Part of a small language model's weights: 16 layers.
MLP neurons of a small language model. Each row is named by its layer, matrix (gate and up: input weights) and neuron, and shows model dimensions 192-319. Each number is 128 + 32 x the weight over its row's rms, rounded and kept within 0 to 255. Numbers have three digits each. A neuron's up and down rows have the sign that makes its largest values positive.
After each neuron's rows, "fires after" lists the tokens most often just before its 100 highest values on Wikipedia text that the model never trained on.

L10.gate206:166121114151152147119075152099155140105181167125163123117097171139121069116143159085075088183124116092171121097076107178146140092158129068096107131117140171112127109130123139042185104145149146135148121150136113167150095152075171075132132123161109129063143146128131157149147151114149113157115114168152104110070089152132121168110102092191147120149117102114099081162117148167048135132104
L10.up206:114087115142097165096088112119112154099152107140154208174096204123130065168129188131092159100157137107159138127099165087099075149138185212110095146128122095113091046165191149219100132115133139129144125100187124115141121115132063121169193087131074162128104082143118117104089052137142130115189110100187063126094125098163122108136117189121170140120170148085161148173130079163162141166112
fires after: " ("

L12.gate285:099127151148164154156124150107140117140119103139082113149184151176101138157158095090099086159142145138127145126127076143115134168177126122118079126134150120160085111219113153133117139153101155116192110181098188124062087140118118107184123144144126146109107129073156149167129180115065074115104139165150118150122132084104125151177167159149097147133166108111204164108154127106070121152128
L12.up285:081154113105127140095181085154157077089125122095099119088045142088094087107141108125072122144143082132143145099055115149154123119079109095140122195105088131152101164134058115163139083109140172142095143170149092140098158173165129087078111115187183112126184173105139178159150125092100119166122116156136132102084156139142126099169082082096114205151146114089086179122128141126074106121114
fires after: " (", " in", "-", "–"

L6.gate821:084115105165125127120096105175140148146158041120130124151162161144132096187201119121191174081153113109158049121111078121118187166113086110088109105159081118143101113124148201117139130177153133168085104167160190192113093169134109140144166077141146130103139148115125150125131133170183168096080111117142100203113149105166161118098131083083151113106140093062165109138133134171191142127129
L6.up821:080109086126160080199056157083135128096129135170152104155142142144093146127182152106163167127177139136136106179125137181137084091128071130140139111169111060116186095149115141058133147097094128154113128158150149105145127064155125121143213131098144146139128167152188160110114097105143127162129142140163128115205124149118102149129166116124052170128113107127205177122120135081159131145101
fires after: "="

L9.gate18:118086105134055116132131109136136178167101187107153057133103110156130115183094153142096132123111133175101089128092135099154118194144136154104123082102134137111111107139114089128106122165064171135142112164155126140113037120180145142120129116154144077097124091116143138148124058124158127127135100162141090135110122164123093134077104160143137081142155182134135147162129159092164131106136
L9.up18:196103162161103156137146125154148174090138123071141074081135148178093057197122168155137154090139129133158063106114085114099161170142125191106117109139107151093120127172167131116135161163111181155079088193135150161108136105171132195184188127129084101118162106125108143166123052126208139122120153137121109156105083117096075126119137127184163051156117148120159122180081149113082172172124
fires after: " (", "M", "A"

L4.gate140:153139177164129069089142143086189064171148152091035114107099127162167107173148140154133050149158175134104144066172078137079112122116160115151169089114130142178114059181166090127171146133080111138143102109176118094149175176112082178072080144140110134128123140098158163159122125133164179148151115131114131132091143158179156137114164096130093163103111115132139138123101126145155093112118
L4.up140:151122151162106114097118051104081139123147162116138140150154132189109084156171122064121059114080185102097112073135068163070121121131182087177096132134192054091119111140154089160133127139081094140153134101153124125160154107107121108078170089232144115114125104122085119157084158123144175126147100180117108112069137157125089143101114107116128144126097171102116145130154098153160076111097
fires after: "\n", ")", " =", " Height", " Position"

L2.gate17:049164063189138185107142111108084108094093130116196196125150153136114056150121115145080214187098101079111157140199128101116170093124097132161141115132147086132049119131156112121105115147129115105117126133146119179142132105157153168074117103126114150140107140152096141073077150128162127094169070103181127119073133170174127169173183116071099121138104144145122181157115158129144164102139
L2.up17:140144128151126109105092097119118137101130154074085119102170129034144110133096115162056159123157138123103141175164178098142122135118112110109101093196114103172157149091141175205100145144110130172160166080089141102118148145119087152153156087174154143145157150184132136092123133143140180132095105103118149150173121162086206111146131123105111149108132184120133135112156161169104074142164
fires after: " the", " a", " The", " its", " Bal"

L6.gate667:176110128119126093123153160117121131091138146117133122100068103210189143097126177175115144083135081137104147157133108129124163111167115126112092122119093133136113096083173140137176100158119103148185097106136130085080110185133150128107168169182079130152114169095079151100160099134101131086148106099133140102100181086131144124086175165112085133141135123147137131078119146190128169160125
L6.up667:139110123131110106153171132091058092096127116124077096132144101106152100115145189112090115125102138133184131163150186105164094105148144130110113102146158132106094149133072203130139130152125081121122164142148115131024148130166175149157120139165112153141125148152086170097164125165090128175101142151124117114099150147082104073156141182146119151115170148135151143116124140046109129153116
fires after: "=", "\n\n"

L2.gate440:134078150155104109179160144164150140141096140130158111193152154132087076114121108145129117088163143153083082064168188060106125142141113168091071099079114147103075111159157093139144111159070119129156143109166118155206107188098186128122119112189151090130128128184127112123119147150095131052114096196090118119102167160096137087166136123182089099072149146159090151103138210140071097139124
L2.up440:124107122116111084128089162125096162071115112087149156129210127163158126083115140158092118145099137109154116125119178164175082131117105113207135139142180179106131195101118055152122100103143130156095093100132079151125068151155140137132078128082134115128141127178110128147099084197121130180120134101143130143143143110160150115072121115102097166156141084151194081115150104114122173109081
fires after: "=", " U", " to"

L2.gate352:086059161102149120111074163117147174118102167152116121121170155111149075131158111109087073100150079145186096103164106119102133135137144137124119042161141160132089095169129089178120104155127160157143151137104129124115116128165169130111050108178176176155121117176056072165133166081168148139120102108125096145071111129129152126149113126181130125111174134115143095121114123140146143158127
L2.up352:059122181141142176126176123146066103129126138152141084141137115161077091123142122108115124114115167094163079095129095121156111158088121156130157058165180136095139070089143117138100134122123090149146136118141109139096138100144196137234083167157154162135151149150117173151147132115143130129125131079094159126136134144143115107112134127142169154073186144136087097158183103162096132160130
fires after: " the", ",", " Territ"

L2.gate557:150123167077078107095139197093142098113164130114134058139070131084215099095156107098113162082186099056109191160154138153143108080146147116107181152109128130109128137111126182129176138118168215062103127177142104148131120155069051046135137116091143184203143147081121102090152116086140128134114176141129142118119087166131115140178146063107161101150126193126075133148183090117150148100181
L2.up557:150126119144078110104129151090119102150140133107085074125103114116202140107124129079091102126141120105105131092144114147122132138139145135147103119107090155118095160120212099152164157111154156112132153126163117130125107136094087093131104096132146165185066168095126094125147115091195140068134135157118121139119141119105092148177168102143140109082149118072128110148162134090137183132129
fires after: " |", ",", " $", "19", " .", " ("

L9.gate856:189084149034115136175159127129112108070116142192163152124080133148160113121105130137122101147131179093144143132101139070051096097097072145058143154099142143130110179161071133105189157217120075136106195159143162099131108176119152119122111117167141111099073073182091190111129131142112133089109121227126122170091196139110152111114098113107114141116120162134138125141161149113080157137089
L9.up856:123128127126092164103172101141153089127060082100120114149164160169131120119137165115137097084152107127090177168082176083152093153135095149124102137088142079103104148205067181103125085157189139069230191128123154114158138128122171120175082074127136121129146158110121202124186125128108142162055216186128099165142095098134184093171142149150133115110156091143072106108086168136124128125108
fires after: "=", " ="

L2.gate143:166123156088160113070064187093175104107147142122132142192140180110164138143138108114130115087110128133086158107136140088127101095133180168083120155106140114148112120094100143112117100127077067093130174167110131162157158110118166099094107083219138141125147160106067128170167058105190137161147164123178081123174143063181112166129160083173197181098171143141127110145125163203129168088127
L2.up143:102098126174138082139101113109151163125116145126120100140089095159151100112115132154123130141180151114166134114172130150102152173154094114101097168130115169151197138124174163083154144132143171061090158084123175122164146146063110148166129148097189135161062136157155116129140109149140140076094101096147098100112160178148142115115144131150098132110150123100086109149181099111114165118161
fires after: " (", ",", " |", "–", " Stud", " $"

L2.gate916:113087183152148119073030157141110113075107116141101048089125116144169107105147139113170135104186093107155147087115134155132088162086162085165139122132150095152117128168110143152182113161116138128138163114169110194163096136118095109123161146149157149110131187092117149065160158177124092159129174072085135120157139083111138132102095074140089105145104116112096119098099111148095143149169
L2.up916:156143129117114133157111111132156046096126147116145089114157093117177127081168163142167142147178061115188092159130141201199138147188237115136159118082120111127150108135091106177200169162111132177093144170166099116129114123109078098150164203117165113182145137100118174083197100178130115130117162064115101122164162075078159136131119060130071210173095140075132136145111190103137143109152
fires after: ",", " (", "Is"

L10.gate642:179113061159073154117170142108074168111147103108147150117090163123111140106131170054176139117110185155177098161113165160150128082147102036167155182089167140131111100121142139087104106075140076120156133151115060181095131138081175127107143149122172143173133104159157121118110113150140173139120049143114192159091105088078134130058064125123168174114069084204071122183150138117153116099124
L10.up642:139158118130172122119187133128067072077207166142090149076153141105117104141128142139140123144125124181139107159087144163147088140100129146116168117076135114098101162197128122121108101096120113072150111116142138127161111149126078151152075069095039160162121102125101179098169121085112192147150126180124066172076131058138130093120121132124073166099144146148088147168100112087126185115137
fires after: "-"

L2.gate175:154120062139134155060197120187118117114150127099123132135124157103094118152122153118132117142136125114149092131169154037114089120151120106116135151083153132156138130124100095106094187137167159080152075133129127142149110191170151143140122097159141078180094146094111138135059188104137141130162099141125174144101137160160171154181128163088118171170069125157165109124076169147133120111062
L2.up175:163166124127134065158118119136151035150128120144104116171161122093110088114213140040108116171124128121128166097094114121103175148132068097143152140139115116155136136115092146113140116145086105126203101118074083090157103168135149156111150181135077097168151193143130102118112114119109139139152093186093183100130153084140095187190118070120143144204105150111137150148108097145124131175147
fires after: " the", " The", "The"

L2.gate266:127090122167140147110128155180110097163082099196104112120147094119091102089133153108102149074135105158136104109158120110130138136195094078155168101080163087186132064102147112076163148145121142171112181113167156124106150126153148136141110106146134159133151127093072113083107071040152137165165119126157135125093159147129168213131076147139172187166141087115097058133123095124144090164083
L2.up266:156140130127183126087166112185084135131155084112115158084120102142118068112077199125145165125139161136145141221113131156186096136102069053157099127137146129104131138139081127110065153133093107157155090086160139131085131119180088143137145133098138120106062153161130187057166189114168184093078145138162072149096138150167166123135103148147076102117097136175198148132092127118177083125117
fires after: " the", " a", " an", " The", " A"

L8.gate909:108098083080157108109136143134076107157098107071129169168148161146110050125112138154102138180151148193107103136133152158156130154134214117111135128101142175141085137088135147094099180152196170105117127181119159138108130194165136125170091142080100179188214109147123117109179080129148157112121204160139142150105135155189125133056138076103127132034085119101163103166107137076115187083124
L8.up909:150127183168129150097109174088117081119161135133105178139148148120098121090101167125103149109107133152160118113169096068081110154100085159167131124146137141186112161114089204123123110117058124134092102151107144101111173141137065113121202180094051058156209132112149093078213105099095069163128102141200154156150107127120132100161130131094118196123178089211145144097117063171119140106074
fires after: "-"

L8.gate537:124108164118122146154079125094111142183164129170186136171084138156105146113107176131157094148115083139122129083087130111168104162106158135167105102133064150145133102177095238167148173172133132150156102173131131168144106123116155132181137159098171130117093138111128115066138164141090135098123135113098127132114125175151120152114126095110131154114079051166123127173114148093101116132131
L8.up537:138109132212111150060114126131156133173136143136110171136103124073147148120122124167128067139110108139150132182189150042195081101125072160122145114140089143093112165129065126115139135116122156112124133083137153118143144136107112155098123079138139087109152128159073106141148146156082128243110119154148209146088133166125103152174072087157110134137134026130100166110155128151124119115114
fires after: "-"

L2.gate728:112156124128114111115093152143124127119100147129123132082160133129129186165144086113128150126075193135098154121099137084118104101044155127145068097106091094134104116097122124107149193094044144090103072085150103103111125096099128144169112105129112102140135162114131144132205117071105148158103086174139104155144153197138125152157138163158091165101170094095140132132135126088064158066136
L2.up728:141137126130127168137135137118192111088136095144116107119205102072189157091152161136137091165119129125118097131154145138098170111139124164134086167085106175144113116086115173095110123134099124138181192139105132090139127097106164095140092178185093087172174161136141057104108183166142098082046143103146109181107149157134087191120117183098091123120138120151120146085116061156126171126100
fires after: " a", " the", " The", "The", "A"

L2.gate270:071161108182169159124138099134126097187068153093157101200198181114131126169083138126145134104109118127178131144114126070104129093103060190216112164145131178174132110195112146095119161140118081167144153088104122131104113129089145123133161134110140132186162135127145076183094136134176099174066135101109116159078148125144160090123124121119160125120086076154179128119077081136134081137112
L2.up270:123147199106168086113106131109160127139196132166136130116141146085141088106136101080137067079080112121152100109151176105114140109093103157137125113152166143110145130178135127116162073144183190134122081117125143123118083165122074093105106151125121110156143147117132068125188075126092164150082206134105221141170106137143151144118145102115130150118084116100063208112133089085149190146122
fires after: " the", " (", "-", " \"", " The", "–"

L12.gate703:066131153092176175119104129142101123067139122134146109078155131193107151105150171125150214202096133163091186087147069124125187153165115137138111087143144150195114113136155138133124151157118123118192153168156170126116185173128149057166123149146128116109102126116059094107102136123116093169082117115125087167131115138073118101096158127142116147179106113152104195116144119089111096135182
L12.up703:136109085163172116150165152091123092091234121121105120141093127147115115104151111143098115159130109065152085115118111113115120118126092176135155101132103114163095084127114149114088163139178178151119142164130080127117132187102119107110177134135099125128137090097079133124112135173114151172075143154156141180139202150116146108140129162100144140124145121109115141112154175108075090149103
fires after: "="

L2.gate872:131077101136140169207110134090128126129058068138116157169148082124060130138123113119079123099193141133113151141148165105112148111156148153171171114114122176112133128114158076144138116143111185082084115161113117141129131065118148098160142114123096127196094118172099120111099164061140157163106094174131137102114103149128119108127082122114059071145173157098131170197104164094146193133145
L2.up872:159150097179164148179200091138067146126123082154154142168130151076086146186055106183107122129175158088127122108173112169158148099168123136139194112067123118158138106060050134136115169109093135133140170151132133139156179065127175164104103129071133193105108132141078163152127186145149175188136127139132146153113116104157175145129075135127129176084123151107084098164110152156129085131156
fires after: " the", " The", " Sul"

L2.gate753:182153138142124075111065174106127121168103142162160156121147174130179071129131106154127158134181083143122189104122130119159108187134134101140183159137157163118065065079072132084084107137108127114148164111154123140092122138136149145163168089081150106161160136116134116146144161100148196076136136163109083099098160116112144145094093101161065087134177132124186130115144126084127184128187
L2.up753:078151118153059142117062058142114106086131146115083118143122138043173137153152115113144157149163166126141090106125144137098124136122191101102137107170084166120102081105149150165092124149108146122168158138199098160187070092087115204137083055145103131125091153114177176157079148148087061119156147141068125155106127109152108113173079184066083161115161117094149119120117078178061186141107
fires after: " (", "-", " \"", " Kr", "\n\n"

L6.gate276:149096153134115144135133116172035076073116175138165144172096142163107071168082137200195131117096132086134139138105069163156131131172096118148161109129151084145118092088138153092144127130157126085087103166151082142077088133086127149162129162080114124083142133111128096122124105109157076129115159179172107158125186165154088156112053130105129113154098087089103062156085094145169068158127
L6.up276:105159168107103106130098128105112094110139089178123121095118053143112138159140101142079081107200118117100137078178118084135112130142074116112092150111159156056200152136143161079176066119095105174126048141142131090185142112167207122077118119109065160199169149195134146077135171134143183176111161092111180104143104101119136137124095112113167084179136087125131176109168156144157146130116
fires after: "\n\n", "=", "\n"

L2.gate396:095185169100155198147125167166132143115113120146184144092126167125180119138154098138107104130103125194106132135147113113141114117115154137112100137099171122162129126134158126101125135159091147128113086142095160094150167121161130170074069149166125138151107128149133135131095180158060123127191118111116118104131175119171204164161147058088166106115118173136185117146171127123149165128127
L2.up396:131123125143104110105165127204185086148049138125096159161117157158081147151144101097082171141095173118105123153075114108114162099150133135113141083098162188135129156179094114164116152142106093111152147101146110128161071140145105144144118103124140164136121116154109112169104126146106181154097055159192183134112176137097171087157163120113119105128103160139114107109191133133159144155055
fires after: " the", " a", " his", " their", " its"

L9.gate359:057115124171136140136194183122182155115138082163154166156127130089117098131128124086144119203100166065105177130134130108124138094150155109129187141103130093124128171143150125117160144141173080149163119092123211081133083143072116158097198119099101136136101142123123109125121169126077167154139100101103116131137188100088174152118132090102135100139113144114151141153146173051118118075149
L9.up359:168150106118114135121114132064135139187138146133097132083091168148104095133203117126131092084173148141113123118075110141127132193124098109205111148116154065105119139149139115158130089124114153105125140137196132144139081112070138162159128125121104144103125124101137109107096143195152126112134131152189121206115159108136188137166070129144093130132145145108117120120115095178164116186122
fires after: "–", "-", " D"

L2.gate391:153111149239119153143153184117089121099091173118189115213128079111216094056137176067118076096177115164088080153156131142175158081162189125117133144171098103173134093126107090091113127154095140185140161146151166144124071150206172179113107103121175134146157143144145094096082147050189107090105138137113114119056159078157115131194140130116119090106092126124117098155189087109118132122095
L2.up391:179124121146110122077112127113142103134127114144153152162123072177126072117139174133065117162119124120155100105155131121118137111142110082111175154117151080088064118114141131130118101130133114206119126051153145075084124100102223141120082162123139112186060134149125052188183156074101065107144090103113147156137164114121144151127102079065181159128149137156154119166142119193106116146102
fires after: " the", " |", "-", " The", " \"", " of"

L6.gate475:144102101157142168069171130101094133110144079085153116095169144131081057117132142068135125159095123109185082169134081120101145130078071165131092145121097169142117086137123165101106077085094138139076109101114159110095106150123105185084118110144155113102141083127152193085090107135067153133114091116140108109144162097095084134145149097153118127059097108134110195101159116139201068123164
L6.up475:143130119148112110114159134150114110106120123132141127087092112128127130107150130087175124169097157110119118170097148138101092112088104131131104153154151140134162163148099123047111079130155086081105080116152147125139080171094069108095081114117112103122154114143145158086108104171085150118121117057116124066153093119097136149078134134134079156092110071115169186119151095091184087083158
fires after: "'", "-", " Play", " Jam", "ub"

L2.gate947:116144138137101145149114192119130156148194112140147061125123098181206125064135148129133131112140100123109176124157144112158144060126153156184055178087141151170105134140097080163190124096104159115145131125133102151155106169125125115123131143119076129132173168108134204091109049116147138149087088116142050089089163121166165129079133120149124166083119138097138105153141160085087139110140
L2.up947:152151139152098119096098176094168145169142134062133090153116112139200125097160100138150107167190156139087177067137093071140108096096117158118096171157181117080156134184159116116188048150096147105129151151129109122177183151114120149091189133130067107170119095131168121109119092113155176174129139088133091141141171119153149130084155137120143139092135152113153163144127149162083120152200
fires after: " |", " (", ";", "L", ","

L4.gate53:146106114173164162151104132151099042171105132123107141104098108136135100112135141126108131161103136061183146107144137117178144094161113102132156069091140118086171125134158084132128134132142132143117058093170152149130148124085141158070112093135086131146119137090137101108145116170141130090112112133125127148116192179217167136130053128128147130121178130157097207124084135135131147118090
L4.up53:094120141072128161139124138138057114112160140112082132132098137100097114097196077137112166110131100124130146063186161103175151065093117124078179106120090144107140159118192114154129106086066143183108144110189136078147193152120131119110120086160085179104158178154149127130119118151206166082122119105084159140053154186143169121157098123100101038126072134151091151148067186128108135123109
fires after: " the", "-", " a", ".", "bu", "B"

L6.gate481:119133127122144136103169137118090125160097147136173109101106131134141108107121076099152147086149088098126144144147133068155072134104165129143115059045126133129150130058153049107095190098090157110165156080178145130148147098100132145172147097114187095118094148138161172160098113137131172213127141126084132135098176141110150116131138130190102142112101105127135177122151129139140093151084
L6.up481:122153045139134130059107133075144180074139174102149130120113164152138101079134087137096118125134115098156117113210159137146104161142177128117098114076092124153120143106178049144091208129109202073116114133115179189132153130086174137155153123167104128169122163132093109136134132126081172105099092064172151141083156156121094132097113171072160141088088147178135032190137154139133148102127
fires after: " is", " =", " was", " the", "The"

L2.gate917:095156081174134123164124103144183098149086149139081201153100154165139115120127155113099098145148112108091129135159056170134192127140117116091118108125168080154096117110206085087168168186091167055147114101140152131165065151137138128120069066089178171183091135149117103154089196138133162101183153104186097142134135168143115144103118167096095101115102143127147092118115139119149068151055
L2.up917:098135053158068174146116166154140076077168137073156139071110127161113085128136178139156113119093101121091130099122139115121210121160185133148135121099184118156095101162143071159122141102106170075154113123125069202140074106134144130122174150142133097137130135146172117116096107098120153074172139188139115160127085135161144108112141175117091144119093128186124088183079126126070097153141
fires after: " the", " The", "The", " his"

L12.gate392:166097166134175101138144157141159173114187102116128118106115171164098140116148129093124153147103104209128124085127164085098099088166111126085139132149116054136089111129116117085080098118162105155163103138157082117105141106164116129135098106173098161211104200131126122146132162162111127111075161119111144148082125097119085162133156124108108111158059125159158125081171152143176152157150
L12.up392:171163135130148131107088171136126131103160111194161134090151148154092111125159163127180098139150076150156139181098111147115152113145131135158141162107106142115140099101065127114116147143201115127122125103119135160106144143145165132089125110115103110139083121127092202113131135169140169165115101104170141207083202143160151165071136132147099151130141145162141124085148142104115112100075
fires after: "="

L2.gate137:070155133146117167144117129153083105101086070116156097161163208149093142120090163046070195089130102067130163087134094041173141068155148104099160121128145130115103111109185135125141113141148111161225152058074161123144159171153115136087098147117130163086103096154122174145083151130151167152115170113047119141137118150144180153186122159101144198163177108162147135129112196128158200117139
L2.up137:100128171184164145129088115200086118126072122078152190171133166150097121137090130037143139126165092079151100110159094116146142146093135112089129088146107184158097110143159105192066157195192143072172102139125149095106134116153160181149145142076130166159110087177093087147098127169162111132131184058132132138060101120158127130164162104107181141131078144133190101126170137127132177150118
fires after: " the", " The", "ges"

L2.gate804:092113155143143181072128149135137038089081149142101137117102093165160049134134077083097114117123085130083113116134117112126127089144167116099180107115184101094159111147163043167084131205162183089140107181085108116144079153140125101138119130082111137176092108118108162117089177119113102138134153145156163088030074044124126091152087116119118116169165143173100119124139120194130113149066
L2.up804:097124130104124142130116148088158082098095146155078122062131115086173103162093118128126137147106105165139135121144053153164141105192132111107147117119126151077093124122096097142139090146125144167113080116121127126136126117077125132128130112119140099124119153120144149131147146095142139099138169153142132145147092042135125115155125148086115117095127135133135147142122149127114131073148
fires after: " the", "rs", "The"

L8.gate148:141124100157117103164084116128073115135186165129111133206113127129153130129110102164156154156176142153074129115140093124166178157153078142176136101072154161124148177155067119077098193156133137164100137106107163134138167139123153075115177114138154081124141156135153178150182129098145117164132102126138104110120086103135155143099111131123143122222156123092069180128105192178183172164098
L8.up148:083105145130070117150100070099109117136104092092195152127121112167069127150153143092085120137152134135159164146116153155112132088105105110123093099185099080043076077153166138122144130080122168108172089131153092123133184053099068103162086066137182115099165150085170119113121096159138071144087082144122081183159155106124093127145153108021048111126077131125136109129118088143125151125126
fires after: ",", " 2", " 3", " 1", ")"

L4.gate698:145083117158166104144124176132141097169142111125074095118139142159133080198172099126114153182124130127189063159126089124107081114117126177143161110112109112098184116123082171119160113139132140027067120089170194127146179148078126190115148179133147186094129148124103161142163154153213099123060125098138104170114145111096095174096141112109134131187134114121141115085110046087119132165130
L4.up698:157148118142145141140119133155224105151113118082082118122200132091164145151077179134090178153136144101148096099193127097127146108137201152167122104127096107164125117130118133127134125060147098094044141128152180131115138136098076134122114118134140129114157103093070168113065229126160096125097113128124038111139073147101164130136107082104093086119109113048072095083124082074144149153135
fires after: "\n\n", ")", " V", "va"

L6.gate713:093132185160102107104130140154119182212088146107190148151193177135109137200122148137113113152135131144163130131111161163217132087089071165153111119108138112159114140124117148050121113122191139164136126147161128182131120119101115132093110065109087113118116110158162169124092129193116153147111098130154155117105084174139159159101111150102119152143123129139098080125108132132144130143162
L6.up713:152199168133144181042144155129141152127172136100137115070059218107167128108078103107098131159184126184118058176125142177130124123096142073103095154079122152089129138115129106099155087135065184126077141085106116106145081121103134088174136151108150131069098129152101156143164078167062096153070084173160088125142128112130134057158110088119086128116171125132127111170120169137158146092164
fires after: "|", "-"

L2.gate469:115160118164122142100159122137166136144096097118102153153089102139115097123110130092108135080178094196060170154161150132090127143113091134123136155166086158126095153095121090149096157150115102135234163112106119089135099132122140147177057125163140157087131155114110166121150049118116196076141121131100111126068148147191116136141163193080123133102113080159118152181127118136117160118124
L2.up469:081098192173087159076161116139139151107162128144088108092102144122162107103165109144106161128149066124110143094157114077124087150190134116111096150173115080067081128126108070142154173103122155078084161148105158081154129132170134075133158130166122143173134191147147139137133156076115130179150106162128131101142135166128108134210132112129139118079149121147112075136081115157159119164175
fires after: "-", " \"", " (", " bi", " Bi", " the"

L4.gate521:120061149049151083207116165132137139121153141139089075120119147119115102146082186105058109080169133103176131173110161166195130106136116117090135130073073114125053050095097104141118121126087086142176116161157116119061132132161178120158159168113100174076080125088112124175172116162129148096185109116151108212134137157120138118118091175133161104108107149111082038162106100162082111139148
L4.up521:185152107120137109138118137098124071152152146195112124081125086129148082058106209175131127141117152160099125105175165127185079155105158134100124133112081139108124122098102114109096059110107110157143112118155116126101128111060162087143147157158097134145220141038084128087173121137090156113169134128165112119146151072142153085095052157118068146102138179106125110089110153126104153123165
fires after: "\n\n", "\n", " Rank", "p", " ins", " Party"

L11.gate72:132099095175146089160136109179073078176184074114149054120114139181170141106190150168176138111154069150121093136115138181152080138041036120118143118165144126130099047117119180127049139163133155119182166174083151025119124131150119137191149118149082119161125108126146114123130174101086119129140170164105088166103127156104204108150122144135157139151137123126114122096109075114116117144127
L11.up72:215105101116157126077129162171099103139059077100142072170134080144155039138061176144175125086196102124166158108104081137128120092153139117098133135153123094124148148127055083153135107120196122174168122114160156144066056138154130129127092086076124071159111131145119119156108148101134127083153158156117134165094143165137089112116091107169150154137118140123124145136098111159159127082085
fires after: "=", "\n\n", "\n", "  ", "\n "

L2.gate365:118102154152140133105137188121163103128155157098131135176136162193097122130199159137139052075092075109117080097148152082158077192097151165109165062125099193153127176102157094224139140105090097140173138166113153123098148119113129169185116144138150126088101163115142083128158172117134144087174120128094130127076154122054087122129118104093102132122130125082161123161130092173170099171081
L2.up365:083147093124119110109145105141124117156070080153147092113158123174101123125150100125097202127122094135134120116149091074139134099108134223115156060119096151145095107095203152142143096120076129128126089170155161145096149202100138120137156099156115114152079119143125073107083114122169175109146181102113136158146190135061106130098053151091192129092145091153152109106141101181141110134140
fires after: " the", "|", " a", ",", " |"

L2.gate111:128125082126109148159083183105137125138122105089162170140033103130113129122146108136170078110061163104070150113128133086099121111182172123095148085138093165172126154104183139085152115176095170175138135141133104202137158128171202126147102080057080163134107154164157181108088162220148154048158111205136149109061101139151103082109085124133163115158149133152118084141149066139078094166141
L2.up111:124161101130150110157039133112078139147073149150113161122144134126118173111145086153159148096138102090116135118163121112147120169111127076088166099082146129091105189113111165113205048130073193096152121208144150155041099106103130119120101155122119101149147133135132126105116173151090125174102116155142112129139118109060128157132097128093139169121143169126102182141091124118184123130145
fires after: " the", " mo", " co", " The", " Brig"

L4.gate657:112158157083177146137142093085166144136136131132126148131135121119054173149172130140154148156141140152129091165121157088091153124138147105168169086076137145129140072128116112097112118157124147155151155146142127148111166158135180103141130158130182128134144188148127127136126104110155109085130151077183133170082104093099133122219159178146060112119130067128115148089141126118131151132052
L4.up657:152084132135150097153143155155161157165111129164104165144148132082113130129130176094139113089114190134110101107103129103140126133153125119139107101140205116154129097159129077166159131151135133162135144132141171178154107161169082125166086153148142125111146164145148105163163085084132163076093117096156094164091139097134155152201088185139131093114158081213108082081193093164139093153093
fires after: " the", " anim", "sq", "ed", "The", " The"

L12.gate488:151051143157085108104095126104102116139153128127142106130154050138104145171126143107119101108127169116123132134106087107156133161174243097124205148145087108117118155086177153070134210142154113192124085162127039152137117078123097165148195099081163125159164143177107065109126051120151127115174089144128151096125150156187112157126118072152152159074148138082140156133093110156193118122090
L12.up488:132123137193114110138140166132095161152185121126145086150133070188114074162106099076127132118104179138146068091127124181123119084130063146143099090193214133091148139125135163139147152143103137144069097114165102142125129103152106098092123085144159137131120107119122206102072139147125087158071180110090123135153133120126114169131152122108161076137091120124112124117157123134094107134143
fires after: "=", " =", ")"